Part of a small language model's weights: width 384, rotary positions.
MLP neurons of a small language model. Each row is named by its layer, matrix (down: output weights) and neuron, and shows model dimensions 0-63. Each number is 200 + 20 x the weight over its row's rms, rounded and kept within 0 to 999.
A block is one neuron, or neurons of one layer that tend to fire together. After each block is what it responds to, as a language model described it from the Wikipedia text at the highest values.

L2.down573,185,192,197,207,201,206,203,160,206,209,195,190,210,207,192,191,193,195,171,195,221,221,186,197,198,201,227,201,197,193,196,197,179,202,212,229,221,228,185,179,197,214,213,145,205,213,197,224,206,167,167,199,210,194,190,218,197,191,182,172,199,172,225,175
L2.down981,232,216,181,215,182,190,183,199,205,214,227,198,178,225,245,215,203,179,214,177,153,221,176,215,185,209,183,222,212,209,204,233,202,212,201,177,198,226,179,208,217,212,163,208,224,213,184,217,217,213,186,178,195,205,205,224,197,184,189,235,194,179,198,204
Responds to: The first = of the closing equals signs right after a wiki section title, as in ==Career==, ===Early life===, ==Cast==.

L2.down1511,208,162,183,201,165,174,209,166,213,147,218,198,200,193,178,199,231,201,181,214,178,227,225,212,176,221,208,186,182,189,204,229,166,204,212,225,184,193,239,202,183,205,172,193,234,206,182,211,219,220,199,205,164,223,208,180,221,181,185,189,159,154,195,199
L2.down3015,205,220,173,197,175,173,211,219,219,180,200,222,209,183,213,221,215,204,212,210,209,209,200,204,200,199,224,217,193,217,198,233,167,207,206,171,185,177,184,207,181,214,216,174,188,217,198,199,199,216,190,222,196,199,201,222,178,178,157,199,220,212,166,170
Responds to: The word "as" (or a following article) that introduces a role, title or category, as in succeeded as king, confirmed as series regulars, appeared as a castaway.

L5.down382,198,171,178,209,247,202,200,180,243,237,186,200,166,167,176,177,217,223,202,191,215,230,197,207,215,201,179,190,200,213,166,192,206,179,239,215,224,202,196,198,193,181,192,219,216,189,186,198,180,201,156,202,199,203,220,202,182,150,219,208,224,220,187,199
L5.down564,175,194,166,167,183,233,192,202,228,158,190,203,230,177,223,233,190,199,175,213,186,211,209,180,189,197,191,173,210,240,221,232,198,199,230,161,212,217,186,200,193,175,200,212,175,210,222,157,199,214,213,254,196,207,214,191,158,184,212,212,226,196,204,217
L5.down1979,186,210,162,180,191,202,216,192,199,231,213,177,208,186,221,179,187,214,219,166,213,189,203,244,165,223,231,202,225,216,210,197,203,213,208,211,193,241,203,225,221,224,216,182,235,204,206,195,166,214,177,233,193,166,194,204,216,217,199,173,194,200,209,197
L5.down2875,194,193,202,183,202,219,189,210,233,179,207,184,200,195,211,198,221,192,250,177,161,169,219,194,165,193,170,172,206,190,191,202,172,211,185,217,202,204,174,255,162,210,238,173,206,213,198,215,185,193,165,213,165,177,206,199,192,191,247,205,227,171,185,215
Responds to: The first = that closes a wiki-markup section heading, right after the heading text (e.g. ==Playoffs=, === Attendances =); also faintly rather in "rather than".

L11.down244,205,208,215,200,214,192,201,210,221,225,233,184,201,196,193,178,195,155,185,187,209,214,234,178,182,179,250,175,217,214,235,185,214,204,195,200,172,188,197,212,195,201,187,200,234,162,165,199,199,186,199,153,209,199,208,216,194,192,171,195,195,228,206,206
L11.down811,224,192,226,221,224,213,189,210,149,205,170,195,220,200,194,224,193,197,168,173,201,202,205,180,189,220,212,190,204,191,188,214,227,222,171,262,203,219,187,229,179,234,211,156,189,189,227,177,206,179,221,184,201,179,211,200,185,206,224,191,192,205,213,207
L11.down1766,206,185,180,231,194,181,212,206,182,194,197,185,236,209,188,194,193,196,226,169,188,197,205,167,194,219,183,181,217,224,203,179,198,236,208,167,195,215,196,206,197,172,197,204,170,176,250,180,220,197,199,199,219,168,218,204,202,179,200,169,200,238,184,203
L11.down2013,218,204,214,204,185,200,212,184,200,193,210,185,194,237,215,201,172,234,217,200,200,178,201,227,217,223,202,219,185,176,172,204,235,209,193,198,195,201,231,206,223,212,205,173,193,232,211,181,163,214,175,212,185,168,224,187,228,216,212,163,184,211,189,207
L11.down2102,211,199,194,171,213,215,184,214,169,205,193,187,203,212,230,178,212,204,204,189,209,201,195,217,210,192,186,198,251,212,177,197,240,187,178,189,186,197,210,200,170,239,222,189,207,217,143,223,228,193,202,207,217,195,193,166,191,148,181,186,186,220,207,199
L11.down2158,182,211,208,217,181,173,222,202,181,193,195,183,182,220,201,201,225,198,172,169,214,229,169,236,200,234,223,184,193,189,177,196,202,243,206,191,202,195,146,221,242,222,179,228,173,200,188,207,213,206,215,166,219,212,232,217,229,187,201,195,226,228,250,230
L11.down2427,194,220,220,209,213,224,220,181,217,184,222,210,208,205,232,220,189,203,173,198,190,213,169,182,213,209,183,220,165,211,206,217,203,181,174,184,176,177,239,207,222,149,213,193,245,190,220,209,170,201,209,197,187,196,222,185,180,189,183,191,203,210,209,184
L11.down2690,217,198,189,219,198,204,169,204,204,173,224,210,219,197,203,166,191,233,187,232,228,188,214,182,194,191,228,193,249,175,203,241,156,243,175,215,207,187,190,163,174,133,197,168,213,205,197,193,192,217,194,177,186,214,185,215,210,195,204,173,167,175,154,202
Responds to: Inner = signs in wiki section heading markup (==, ===), plus and/of/for inside names of ministries, degrees, awards and fields, e.g. Minister of Interior, Planning and Development.

L11.down234,188,183,194,213,220,191,192,175,193,179,191,195,208,224,218,206,182,198,165,175,179,200,194,195,209,186,199,202,206,184,201,191,198,189,215,194,176,236,189,214,180,178,225,215,211,202,178,160,163,196,162,171,212,225,207,202,195,201,247,182,204,199,160,225
L11.down791,215,202,184,188,216,193,172,226,184,167,182,188,233,195,221,202,199,185,184,187,203,183,262,191,181,212,171,205,217,224,186,195,228,204,201,189,209,185,202,182,203,193,241,203,189,232,186,211,207,229,207,200,208,168,196,239,174,247,177,156,193,158,194,201
L11.down1129,182,201,184,187,197,230,178,200,169,204,212,181,238,197,208,170,177,217,190,206,221,214,215,205,225,201,205,216,203,200,198,205,205,176,191,213,187,186,200,214,190,181,194,187,218,170,218,210,177,238,186,225,185,233,229,218,225,212,193,215,176,204,200,202
L11.down1648,172,188,173,186,204,199,200,210,218,200,230,215,210,180,208,198,211,210,193,203,208,202,217,212,169,191,173,198,222,203,205,232,234,195,158,172,189,193,189,203,194,200,179,183,211,190,174,177,162,217,182,196,202,193,152,202,207,219,193,185,221,218,179,229
L11.down1724,203,183,194,212,178,220,196,190,185,211,215,198,172,210,213,194,176,212,171,197,200,207,203,182,216,178,200,200,212,191,241,209,236,189,173,196,200,207,216,217,215,204,221,182,183,180,198,194,205,213,204,201,190,197,192,179,192,207,222,192,178,217,176,163
L11.down2243,206,172,183,179,224,196,214,173,181,172,219,186,234,171,204,180,219,195,214,171,188,205,217,204,152,175,218,183,183,221,217,210,182,232,189,140,219,198,213,196,218,198,220,174,211,189,208,210,217,194,176,208,186,195,209,212,184,233,206,213,190,209,201,229
L11.down2815,199,175,196,166,193,225,211,190,203,222,180,162,184,202,192,217,197,224,216,191,200,196,178,207,192,178,197,221,155,200,215,235,198,228,204,184,170,191,199,198,186,162,208,213,184,203,202,191,205,187,178,193,230,174,200,241,242,171,188,182,195,193,189,194
L11.down2969,184,228,193,203,191,179,189,205,201,177,202,178,205,206,201,208,163,166,214,231,197,195,190,191,234,191,234,192,211,198,221,225,222,205,218,178,226,218,170,207,175,200,193,197,197,233,174,221,207,238,228,157,209,218,191,181,192,207,210,209,213,171,253,179
Responds to: Words in military unit histories, such as "as" in "reformed as" or "as part of", plus Army, Department; also the second = in wiki headings.

L5.down534,191,183,189,178,225,208,269,209,187,164,210,207,205,184,198,191,200,216,214,211,205,199,202,204,149,200,204,167,173,194,214,184,189,201,189,194,151,205,202,178,217,221,192,190,192,208,220,181,190,161,189,200,205,213,178,193,204,227,211,159,189,223,222,201
L5.down1529,205,170,199,188,222,210,197,199,211,184,212,183,178,205,215,225,209,219,221,195,179,215,213,212,206,177,195,181,188,198,229,188,198,198,240,169,166,191,162,180,161,187,202,204,203,210,167,211,189,198,202,177,198,183,165,242,181,194,209,211,189,171,217,212
L5.down2539,229,200,241,202,204,228,223,161,187,177,171,178,208,177,177,195,205,196,199,191,223,212,213,221,176,209,216,215,177,202,221,172,211,200,187,176,187,207,178,192,199,170,207,218,251,185,184,176,195,181,209,197,190,193,170,209,205,201,171,180,209,221,195,200
L5.down3033,211,195,191,193,202,203,190,209,201,161,198,170,195,207,218,200,187,227,211,183,231,225,202,238,196,189,182,222,182,202,224,182,201,206,200,219,185,203,173,232,214,211,224,212,218,196,189,194,219,163,215,215,229,200,188,172,234,194,211,184,206,192,222,220
Responds to: Words opening names of military engagements and units in war history, especially Battle, Army, Operation before "of" or a name; weaker on political bodies (Senate, state).